config.toml
n_layer = 11
d_model = 640
n_head = 5
n_kv_head = 1
head_dim = 128
d_mlp = 1728
vocab_size = 8192
activation = "swiglu"
norm = "rmsnorm"
norm_place = "pre"
norm_eps = 1e-05
positions = "rope"
rope_base = 10000.0
rope_fraction = 1.0
qk_norm = true
attn_scale = 0.0884
bias = "none"
tie_embeddings = false
parallel_block = true
init = "trunc"
init_std_qkv = 0.0235
init_std_o = 0.0
init_std_up = 0.0235
init_std_down = 0.0
optimizer = "muon"
lr = 0.00226
beta1 = 0.95
weight_decay = 0.058
lr_head = 0.00466
warmup_steps = 0
schedule = "wsd"
decay_fraction = 0.587
decay_shape = "sqrt"
final_lr_fraction = 0.05
batch_tokens = 65536
seq_len = 2048
doc_mask = false
train_tokens = 567400000
steps = 8658
dataset = "wikipedia_en"
MLP neurons of a small language model. Each row is named by its layer, matrix (down: output weights) and neuron, and shows model dimensions 48-175. Each number is 50 + 12 x the weight over its row's rms, rounded and kept within 0 to 99. A neuron's up and down rows have the sign that makes its largest values positive.
A block is one neuron, or neurons of one layer that tend to fire together. After each block is what it responds to, as a language model described it from the Wikipedia text at the highest values.

L4.down486:43 39 61 56 59 47 66 50 51 45 56 38 44 35 48 45 42 56 53 43 62 57 45 61 50 74 66 62 48 53 47 50 73 50 49 38 44 58 30 59 66 53 43 46 46 45 56 66 54 52 49 58 60 42 75 58 79 66 54 51 44 40 66 40 55 43 69 67 48 57 69 59 54 48 53 43 58 47 13 32 46 62 47 37 61 61 29 42 48 42 46 49 61 48 60 57 40 52 49 43 53 51 44 45 32 48 62 41 37 41 40 67 61 34 48 66 73 48 62 53 62 47 37 53 44 45 33 58
Responds to: Mostly the first "=" of a wiki section heading after a blank line, and "-" in table divider rows like |---|; occasionally in, hyphens, apostrophes.

L4.down544:35 55 56 49 63 50 27 65 49 37 49 63 38 56 39 40 33 60 31 52 50 62 56 59 56 35 40 39 42 54 44 56 41 44 56 58 38 55 61 71 54 70 50 57 52 61 31 29 44 49 46 77 20 52 53 62 48 50 30 64 58 46 56 48 29 55 67 48 60 50 63 66 51 46 50 49 52 41 00 24 52 61 33 73 49 53 34 71 61 40 45 59 66 42 66 40 59 49 53 64 28 20 51 52 47 57 59 67 45 52 44 46 55 48 35 32 62 54 56 59 49 61 77 53 53 61 70 64
Responds to: Fires on copulas like was, is, are, were right after a subject, and on "as" in "described/seen X as", introducing a predicate.

L3.down12:51 68 36 53 53 75 54 50 63 60 26 40 44 38 57 40 65 37 39 32 48 55 44 37 56 48 37 63 58 49 47 51 65 56 37 58 47 50 58 37 48 50 50 46 32 49 55 45 69 59 44 56 53 36 44 45 55 44 55 38 66 57 68 53 44 33 55 42 39 52 45 85 55 57 37 39 43 55 55 45 42 51 40 32 59 58 46 51 52 68 63 46 32 47 55 48 50 73 67 59 46 47 33 54 50 49 61 54 55 53 54 51 37 40 54 50 34 49 50 72 54 63 57 59 73 25 30 68
L3.down436:45 71 66 31 38 65 58 44 47 55 43 45 43 57 43 43 76 45 54 57 52 68 44 52 61 27 77 32 47 59 50 60 48 64 74 41 45 56 63 52 55 57 62 53 69 32 44 66 55 45 36 64 33 42 48 42 78 59 71 41 32 49 66 41 73 65 52 65 51 33 54 67 48 48 47 28 63 55 48 41 45 37 55 40 40 51 67 59 64 47 72 64 33 60 63 63 50 41 56 48 65 58 36 39 43 49 50 42 45 46 29 33 47 59 51 67 62 53 40 34 60 52 58 35 50 38 47 54
L3.down716:39 55 47 41 57 45 50 53 62 53 53 41 45 49 72 41 54 35 48 47 52 63 59 30 51 34 45 43 53 56 56 34 52 63 38 66 38 54 52 45 58 41 69 62 47 58 69 56 61 62 51 55 56 46 58 62 48 53 60 32 42 59 61 49 56 73 73 59 54 51 61 36 44 32 51 67 54 59 78 37 34 41 59 46 58 54 48 56 47 30 49 54 65 32 64 42 58 55 65 46 40 30 33 37 52 51 54 37 35 51 51 50 30 47 67 51 39 27 50 48 41 49 50 51 70 65 41 54
L3.down1723:24 35 37 38 52 61 38 63 63 61 68 60 44 44 47 72 54 57 78 54 86 62 42 47 52 50 38 62 48 69 50 67 40 47 41 77 31 45 59 64 50 42 44 38 48 58 62 58 58 41 48 49 60 43 38 39 40 34 58 53 37 42 33 37 57 47 51 64 71 53 44 54 56 38 33 60 32 62 47 58 48 27 42 36 44 52 53 36 53 47 52 42 53 46 57 48 60 37 55 71 43 54 40 48 51 50 39 55 46 59 39 51 37 59 60 50 32 33 50 49 49 47 71 77 42 47 47 59
Responds to: The word Website as the last dash-led field label in Wikipedia infobox lists, before a URL; weaker on scattered nouns like social, nature, development, Athletic(s).

L3.down841:65 58 66 60 53 58 48 41 42 57 50 44 40 55 48 46 63 55 27 53 51 60 55 50 51 43 46 50 51 57 64 41 43 51 50 26 50 52 36 55 69 41 41 45 56 43 50 45 52 46 39 44 50 46 52 56 56 44 44 77 54 49 48 46 50 37 54 50 52 35 56 33 48 55 57 54 60 58 11 61 55 59 40 62 36 48 59 42 44 64 65 75 64 44 33 51 59 31 54 48 56 34 41 55 36 30 70 66 68 50 52 38 46 53 16 33 54 50 59 68 66 58 51 34 43 47 46 44
L3.down950:46 37 60 49 25 57 42 67 56 71 63 40 47 51 50 40 32 58 58 33 40 42 67 60 58 79 51 62 42 62 56 46 52 70 73 43 34 54 44 65 54 40 36 52 49 49 53 29 56 23 32 50 56 63 58 59 50 35 65 42 45 51 68 34 42 35 46 83 63 60 68 53 59 42 33 29 51 61 40 53 42 66 46 39 43 63 57 50 64 61 73 45 55 45 38 43 40 60 60 44 57 55 42 21 42 48 32 58 63 51 55 62 44 41 43 41 46 54 88 50 32 28 55 62 37 69 38 46
L3.down993:35 38 56 66 66 38 44 35 51 51 54 40 39 57 44 42 54 51 64 36 63 62 50 69 40 46 49 51 44 48 24 36 34 61 47 27 62 66 37 45 69 37 67 55 47 39 50 60 42 58 48 52 60 65 28 41 47 11 55 64 50 47 40 65 46 58 28 72 35 51 66 56 30 46 55 54 41 66 83 47 52 45 48 54 60 49 44 75 34 46 52 44 38 64 46 34 27 45 49 37 37 58 52 49 55 42 54 39 51 50 53 42 71 50 32 47 36 31 53 49 68 48 35 37 41 54 42 33
L3.down1453:48 34 58 27 43 35 72 56 51 52 64 26 45 61 54 46 49 64 59 84 58 54 60 50 54 67 68 56 40 73 57 43 47 60 41 52 62 60 49 45 60 44 35 43 53 34 69 50 40 40 69 61 44 51 40 30 54 43 59 59 51 72 24 39 80 48 49 60 52 36 62 47 45 57 51 43 36 55 39 65 62 51 39 60 51 55 48 62 49 42 68 34 43 59 43 31 41 44 41 46 52 36 83 56 64 51 51 11 64 28 53 66 41 53 38 24 50 58 71 53 50 52 58 44 44 42 53 82
Responds to: Hyphen tokens inside Markdown table divider rows (|---|---|) under header rows of Wikipedia tables, and weakly hyphens in compound names such as Abdul-Jalil.

L6.down211:52 51 37 60 60 41 63 58 46 52 43 44 83 36 60 56 51 60 48 58 52 41 39 48 70 52 63 64 41 61 58 48 46 43 46 71 86 57 34 39 45 51 43 62 73 57 48 32 43 54 77 52 55 53 57 40 45 49 66 44 61 74 64 61 35 72 62 46 48 65 60 45 37 45 48 45 54 55 66 64 54 58 50 50 71 54 41 61 47 58 64 38 57 66 51 43 45 41 37 55 49 72 55 55 45 49 59 49 41 50 59 60 40 55 54 39 53 63 37 60 52 42 33 31 52 75 54 52
L6.down278:28 58 54 41 57 30 66 38 74 60 42 67 50 62 50 49 76 45 46 63 57 55 66 62 56 35 41 45 55 38 48 28 53 42 38 47 29 78 50 52 64 24 43 36 50 31 40 61 51 35 55 73 74 58 57 40 60 52 58 61 45 38 63 39 41 51 56 28 76 66 52 67 41 49 32 46 49 58 72 35 56 37 23 38 63 61 54 51 42 41 45 32 54 57 48 62 40 49 47 33 52 48 53 62 74 78 45 55 39 68 37 49 66 56 49 48 45 59 36 34 61 61 54 48 60 59 42 49
L6.down310:50 45 45 62 57 45 56 35 58 33 60 51 40 50 63 48 29 37 49 49 40 53 60 59 46 41 50 39 68 48 45 71 40 82 45 45 53 56 65 53 36 58 51 39 43 31 58 25 54 51 63 36 64 36 31 65 69 56 47 32 59 58 71 38 48 51 69 43 73 26 63 63 50 56 57 54 61 20 46 56 42 43 56 42 82 49 54 49 44 29 45 51 56 32 56 61 68 35 44 64 48 52 43 44 34 60 61 60 34 45 75 51 57 42 59 29 50 37 48 50 62 79 60 44 50 38 61 74
L6.down338:25 38 55 69 18 51 25 56 42 35 43 49 50 43 45 64 64 34 40 59 41 48 37 43 55 31 80 43 47 42 31 57 42 39 59 66 52 73 41 53 61 72 46 47 49 62 40 50 47 47 69 46 45 39 41 54 42 42 28 38 67 33 77 46 60 40 52 48 37 62 62 56 50 26 59 24 58 48 70 44 48 76 58 60 45 49 59 37 72 71 60 41 50 45 36 45 61 86 49 50 60 56 45 49 40 68 64 60 45 62 60 57 29 58 59 43 43 61 33 51 59 37 44 50 41 47 47 59
L6.down355:41 44 57 58 55 64 43 63 55 48 58 60 69 55 47 52 72 47 66 48 45 34 55 54 66 47 32 31 42 55 51 48 64 45 61 55 52 49 51 49 38 35 26 67 37 37 29 40 56 55 50 51 36 51 45 57 46 76 47 49 39 30 45 34 36 45 40 53 59 42 38 39 47 61 49 57 35 57 25 56 56 55 58 49 60 49 56 43 57 49 56 46 53 55 28 20 74 63 43 56 60 43 60 54 32 52 53 28 68 72 52 35 48 55 60 49 59 52 43 35 47 35 53 41 50 47 52 54
L6.down363:67 54 53 54 34 64 48 66 43 41 52 56 48 25 69 54 42 59 36 51 67 42 50 59 40 51 76 36 77 56 52 53 62 44 42 53 43 56 56 61 51 54 53 45 51 31 39 42 32 38 45 52 42 54 58 73 47 61 27 55 45 49 49 48 55 35 43 45 50 55 48 72 50 52 66 47 33 27 46 37 51 52 53 61 57 71 66 40 47 66 26 45 59 34 72 47 58 53 59 46 40 61 63 39 56 84 24 46 37 27 41 58 57 45 56 64 60 38 48 49 32 44 43 68 87 58 55 53
L6.down612:43 44 53 46 49 51 63 38 75 43 45 69 56 49 43 27 33 50 60 49 76 50 49 34 44 51 50 33 44 70 69 55 27 45 24 62 37 60 42 56 40 46 53 71 50 35 47 38 55 29 43 60 37 40 28 44 36 63 62 59 49 58 56 55 70 39 58 39 55 45 44 38 31 16 53 44 45 51 45 35 68 47 50 21 36 87 19 63 69 57 68 64 52 61 71 35 69 49 50 60 34 38 54 62 55 38 33 46 50 65 41 38 30 64 60 39 62 14 33 57 47 56 59 59 51 31 38 49
L6.down637:62 58 60 63 71 53 60 43 35 39 41 40 48 66 53 40 60 45 45 57 50 46 44 30 49 60 66 58 56 30 21 37 37 61 41 47 48 57 40 52 42 51 49 36 45 61 60 60 48 44 49 78 55 59 32 68 64 26 28 68 46 33 35 47 64 45 54 50 55 65 64 42 35 51 39 53 66 34 07 33 37 49 54 48 58 60 38 51 32 60 54 57 50 57 53 39 47 36 40 43 58 42 38 48 41 37 42 73 56 56 47 68 47 67 51 45 52 44 39 64 41 14 66 57 34 69 59 51
L6.down702:66 58 60 47 48 54 23 44 33 63 51 55 31 53 63 53 38 40 42 47 29 50 41 43 67 31 36 31 39 50 56 53 49 37 47 60 54 46 30 54 39 50 59 49 46 64 46 51 45 47 56 62 26 41 21 58 55 44 47 40 44 60 50 36 08 38 56 45 54 62 70 47 43 55 47 57 53 60 30 36 27 50 72 66 43 59 40 37 48 37 31 53 55 49 35 57 47 61 60 56 30 56 17 36 44 53 61 47 33 44 55 54 47 44 51 39 51 53 46 61 47 52 50 39 55 44 47 26
L6.down829:36 58 41 52 66 21 75 53 46 48 54 57 41 40 70 36 44 61 61 39 41 40 75 60 58 47 66 43 73 51 72 43 45 40 30 58 43 43 43 53 44 42 64 43 56 56 71 60 38 42 44 44 72 42 41 35 60 47 53 43 41 37 48 45 33 54 60 39 36 37 55 57 50 45 40 56 61 34 27 60 53 47 33 27 59 67 53 41 63 58 41 75 58 62 53 57 43 37 51 58 49 44 34 43 60 58 51 64 52 44 40 24 43 45 35 47 23 32 62 60 39 59 53 51 37 40 72 67
L6.down878:42 47 54 41 41 42 68 34 49 43 56 43 68 42 41 75 23 68 46 59 26 69 45 62 56 61 31 45 48 59 29 37 37 46 46 55 32 33 48 35 80 54 39 67 43 65 48 25 69 39 58 49 53 43 36 51 57 48 50 66 24 36 37 41 39 36 55 71 57 46 35 44 63 32 64 64 39 61 20 51 59 49 61 65 52 51 35 43 53 30 54 61 67 74 71 65 57 39 43 54 58 49 53 42 42 41 76 52 48 60 69 54 65 58 43 43 38 52 49 60 42 53 48 59 41 43 57 51
L6.down904:65 49 74 52 51 54 53 56 54 40 68 46 66 50 58 38 56 52 53 65 57 42 52 41 76 68 60 43 55 45 42 61 53 62 56 41 45 51 67 71 51 43 54 58 65 65 60 50 56 46 66 49 74 60 42 65 53 68 54 50 40 62 53 45 64 59 55 39 66 29 51 35 36 36 48 58 64 34 31 46 36 56 46 55 54 49 55 43 43 55 54 44 70 46 51 61 48 70 46 49 54 35 48 55 24 49 45 38 52 56 45 24 55 60 46 42 73 44 61 33 53 55 40 53 33 40 50 48
L6.down1041:50 75 46 31 44 47 18 27 51 63 30 55 52 40 49 63 81 40 68 35 44 71 48 40 46 35 56 48 56 62 56 47 44 57 61 58 37 42 62 45 69 36 61 49 57 39 53 41 54 37 48 50 45 44 50 51 55 63 41 62 44 43 60 61 41 43 61 47 60 50 63 49 53 39 17 72 52 33 15 53 45 43 52 46 37 50 31 43 43 41 65 47 54 49 67 55 54 62 37 54 63 69 47 67 57 57 43 35 63 69 49 57 59 49 57 43 35 69 64 52 64 42 42 65 52 47 51 51
L6.down1204:52 32 47 60 69 59 61 36 41 58 54 38 68 39 62 61 43 35 59 45 60 36 43 42 53 49 46 49 68 62 45 41 56 51 44 48 73 48 63 43 62 46 42 48 59 47 48 76 55 48 46 73 73 42 35 55 41 43 46 60 42 44 51 62 35 65 72 53 42 51 50 34 43 63 42 43 75 49 44 58 60 59 61 61 67 51 46 62 50 40 37 36 35 43 59 42 46 26 34 37 55 49 67 56 47 70 69 57 64 94 43 47 34 37 49 68 37 44 62 61 38 44 42 37 60 45 68 43
L6.down1242:45 62 85 24 29 40 62 59 48 62 36 48 54 37 44 50 17 40 31 60 27 33 29 44 35 36 53 53 54 42 34 63 41 42 58 64 52 39 66 60 42 39 44 59 72 54 62 40 85 43 72 45 64 56 45 62 41 20 56 63 37 39 60 45 59 62 33 30 45 36 53 51 37 56 38 48 37 45 38 62 35 37 37 31 38 58 56 44 49 54 47 40 62 59 45 41 60 51 32 45 70 57 43 46 46 66 55 47 53 48 27 61 62 50 48 52 51 55 49 42 43 76 44 56 59 43 43 41
L6.down1496:37 32 50 56 64 59 47 40 39 45 48 46 37 43 69 61 46 66 52 41 75 54 60 34 61 39 37 46 37 49 47 64 57 51 61 54 40 56 60 46 33 33 38 24 69 50 51 56 65 45 55 57 49 51 57 51 51 53 45 40 58 50 57 68 61 40 67 47 43 60 50 59 55 62 50 36 47 61 29 41 52 42 31 53 59 26 35 70 55 35 43 69 39 48 62 48 67 32 67 59 45 49 67 43 41 59 46 48 58 28 30 46 55 66 45 60 58 54 30 54 42 62 64 38 73 68 48 51
Responds to: Mostly the word Website opening the last bulleted infobox line before a URL, as in "- Website: www.cityof"; more weakly, is/are after a subject and opening quotes.

L6.down27:40 36 47 49 40 55 53 43 68 45 44 45 56 32 31 44 64 58 49 39 49 61 59 38 63 48 54 49 34 52 31 46 63 49 60 52 77 37 36 36 33 35 51 52 43 39 46 45 34 39 53 46 47 48 44 70 56 53 53 43 40 46 70 46 45 48 39 30 61 43 28 62 69 52 49 26 49 47 20 54 70 51 61 56 80 53 68 20 60 31 58 46 48 60 48 34 64 50 64 58 60 61 40 47 59 54 40 57 48 55 42 44 39 55 53 35 68 28 43 50 58 44 58 63 42 36 63 49
L6.down188:34 59 51 32 36 46 38 33 67 47 53 55 48 68 52 65 47 34 38 44 45 38 68 51 72 55 42 51 32 41 57 55 60 41 25 42 44 55 51 47 35 57 61 57 55 51 60 41 35 44 34 44 45 65 63 47 39 55 63 48 46 51 64 42 61 51 57 63 64 46 58 53 58 43 23 35 82 40 61 46 25 30 62 56 63 40 51 70 54 76 60 54 24 33 55 30 38 42 35 50 76 19 59 55 31 41 23 45 49 50 50 52 29 63 40 14 45 58 33 41 70 66 56 40 55 55 36 53
L6.down476:55 57 47 51 52 50 52 35 62 67 49 52 53 42 33 38 48 60 61 62 36 22 64 50 39 55 53 26 72 52 51 52 45 60 57 49 70 56 51 48 33 48 54 45 56 55 46 32 71 54 23 59 42 42 25 74 45 55 51 58 35 39 25 42 50 42 51 37 39 41 42 44 46 53 43 75 54 67 42 54 82 50 50 47 62 54 54 56 31 39 51 46 65 47 60 28 40 55 60 33 52 73 76 72 52 51 44 55 70 43 51 67 49 60 56 63 62 52 49 50 66 47 62 35 66 54 45 21
L6.down562:49 43 41 52 22 42 64 49 60 51 73 28 42 38 31 55 61 50 45 63 46 35 50 48 47 54 60 52 39 48 44 61 54 53 63 35 33 47 55 56 46 30 46 64 47 22 49 54 76 66 73 46 30 37 40 68 46 35 39 52 58 40 59 51 36 40 31 47 43 18 51 51 28 60 40 60 66 57 41 41 49 75 45 76 42 56 19 44 37 36 69 65 64 47 51 39 47 66 59 42 52 62 58 64 59 38 43 61 50 36 55 50 63 55 63 71 37 61 37 59 57 51 52 38 61 59 69 37
L6.down606:26 53 47 50 50 59 43 45 45 17 53 50 54 46 46 53 48 39 43 68 45 68 51 24 54 48 44 68 53 69 45 52 42 37 49 27 54 65 27 55 55 43 66 44 42 30 54 34 59 44 62 65 60 46 61 40 47 58 37 75 76 40 30 61 49 54 44 48 55 53 42 50 59 48 56 59 43 58 49 65 45 32 53 50 17 55 50 38 57 43 47 42 43 56 24 66 63 54 69 41 59 23 41 36 54 39 61 29 68 66 49 58 76 49 36 41 26 38 58 42 62 63 55 34 76 57 61 51
L6.down668:45 53 61 34 67 46 49 49 50 55 45 42 40 50 70 52 48 27 50 37 55 62 53 35 48 61 62 54 74 59 38 38 65 41 71 58 53 66 18 69 43 63 39 31 75 45 54 53 24 44 60 41 35 35 67 62 45 60 69 55 34 60 61 45 48 62 53 58 36 33 53 52 48 40 38 42 56 51 89 52 69 60 47 55 61 54 21 54 58 65 36 58 37 59 52 53 40 52 60 39 53 47 62 47 71 27 49 57 69 65 46 43 55 59 49 63 46 55 52 53 65 56 60 71 70 56 45 39
L6.down697:50 40 38 75 57 49 69 60 47 37 46 58 65 51 58 35 51 44 33 57 54 44 77 49 47 61 57 64 48 51 77 41 49 42 48 46 43 46 53 47 44 39 65 59 45 17 40 73 66 47 28 49 68 47 58 61 48 36 36 58 45 50 68 51 47 54 35 45 52 44 49 50 53 50 32 40 27 63 72 67 37 56 53 58 49 44 45 48 60 44 44 75 60 57 38 59 52 47 52 49 37 43 43 67 42 40 55 44 48 31 39 55 66 33 46 49 53 58 44 43 45 33 51 24 44 42 70 59
L6.down918:51 44 58 57 44 40 36 56 45 40 63 53 50 55 33 60 50 69 51 59 35 25 36 51 45 60 42 52 51 43 57 34 56 60 32 49 55 53 54 38 59 30 67 47 54 50 57 43 49 61 49 58 48 32 46 42 37 64 50 42 42 59 72 53 35 55 42 65 63 33 36 50 57 32 39 60 61 26 68 62 52 59 59 65 59 51 55 57 48 45 46 71 50 64 49 56 40 58 53 54 38 47 51 47 51 35 73 44 48 20 62 77 39 56 51 44 36 38 42 43 61 64 38 61 23 59 43 60
L6.down1101:56 54 54 52 57 63 63 35 72 49 45 45 54 48 54 41 52 57 43 29 45 44 77 63 55 65 41 62 57 38 51 65 49 49 58 46 64 34 57 48 67 59 50 60 67 42 43 41 55 23 49 28 41 51 61 58 45 56 31 21 43 43 44 48 57 39 58 44 65 48 46 64 36 50 41 62 42 49 25 64 59 13 64 55 39 62 45 40 58 64 57 37 28 57 41 51 54 13 53 64 31 46 57 41 66 40 70 57 30 55 61 49 73 39 20 40 48 65 83 39 72 67 35 51 54 63 54 67
L6.down1311:53 47 28 50 33 53 64 29 52 50 51 49 47 48 54 47 50 52 52 61 44 58 48 45 43 46 50 44 43 51 48 73 40 37 56 54 42 27 51 51 55 35 40 51 60 57 29 44 51 38 47 50 38 27 45 52 43 39 51 48 43 60 39 51 77 43 54 34 65 32 67 41 37 84 62 45 42 59 67 48 68 58 64 70 52 71 33 32 40 44 56 49 65 31 45 42 78 59 54 58 51 64 37 54 51 52 75 61 35 67 55 50 61 49 46 59 47 65 56 27 56 54 61 81 50 54 41 38
L6.down1327:52 46 43 59 69 52 49 58 32 50 48 32 44 59 59 44 49 48 46 63 50 67 37 33 63 58 47 49 59 39 36 39 65 45 48 43 64 45 57 73 63 64 57 54 48 68 36 60 50 52 39 53 34 72 36 36 43 34 45 55 55 37 59 31 25 66 30 60 53 64 32 75 39 81 55 46 39 44 51 28 56 39 61 37 48 41 57 44 50 66 63 54 45 22 41 69 42 59 63 43 38 35 56 64 51 27 52 39 40 55 62 55 42 30 49 58 26 66 45 62 29 34 41 37 53 46 61 45
L6.down1354:47 22 69 54 50 69 38 61 45 47 61 43 24 54 47 64 40 42 42 72 49 39 57 41 60 56 31 46 42 71 63 60 52 35 62 51 45 64 40 51 32 37 70 42 55 37 44 50 51 59 64 55 62 67 54 65 35 43 39 48 57 68 48 48 56 44 37 42 49 30 54 61 33 50 36 40 61 41 62 40 61 43 56 31 50 45 53 52 39 35 65 46 50 71 45 56 47 35 48 52 55 64 44 61 31 64 40 60 71 60 50 51 57 59 41 64 48 76 41 25 44 48 38 35 49 61 55 36
L6.down1569:50 48 60 62 34 43 64 49 18 34 27 47 47 44 50 53 37 29 78 57 48 52 54 57 56 50 48 70 37 47 46 69 43 45 36 58 63 77 30 37 49 37 61 47 57 58 49 53 71 25 40 49 51 13 79 49 61 30 47 50 56 34 33 49 71 62 47 49 34 39 30 42 56 52 48 64 33 57 62 31 53 39 55 63 47 63 71 37 66 34 46 68 57 47 49 64 30 43 63 54 59 73 61 56 51 34 62 41 47 39 45 50 43 36 59 57 54 33 65 45 63 65 48 41 60 60 60 44
L6.down1586:62 38 57 75 50 54 57 73 38 40 42 40 72 58 65 62 52 62 36 46 39 48 41 41 31 47 75 62 37 42 47 64 70 46 80 45 56 52 52 62 38 51 55 59 49 43 74 46 54 55 30 44 23 55 54 52 51 57 38 54 33 64 52 54 43 42 28 51 47 78 65 60 58 51 57 44 46 45 28 44 39 61 50 39 34 44 52 62 88 54 47 49 25 40 60 32 49 31 63 62 74 55 50 63 78 71 56 60 37 55 53 40 56 71 61 51 59 42 33 49 72 82 66 48 59 61 21 39
L6.down1674:48 56 26 67 42 30 43 65 62 71 52 55 56 81 62 49 54 35 65 54 32 41 50 61 49 61 60 35 79 37 48 40 43 48 40 38 50 30 53 29 68 47 19 49 44 46 43 55 44 47 69 53 33 59 57 76 32 43 39 44 45 56 49 59 62 44 53 40 52 46 50 46 45 43 46 41 57 58 33 47 52 63 59 49 56 33 43 29 34 69 55 34 55 57 32 29 41 46 47 58 54 45 11 47 41 40 45 53 53 67 53 49 53 33 57 56 48 57 36 41 59 56 63 35 51 60 67 70
L6.down1696:42 60 24 41 52 46 63 50 54 58 57 51 62 57 51 47 58 38 63 60 44 52 45 41 65 25 35 50 45 36 76 48 58 52 49 50 55 49 43 54 65 53 55 30 31 39 43 55 54 75 40 41 47 53 43 42 68 37 68 66 59 55 51 41 57 57 55 43 52 40 19 41 42 64 64 61 61 33 50 43 44 47 68 45 49 46 48 50 44 52 54 51 57 56 48 36 64 51 55 61 70 53 65 61 53 42 11 39 52 40 65 57 45 58 52 47 36 54 57 62 44 61 41 55 49 52 56 36
Responds to: The final hyphen of a |---| cell in markdown table divider rows (election, census, award tables); weaker on mid-word pieces like log, ric, and bullet dashes.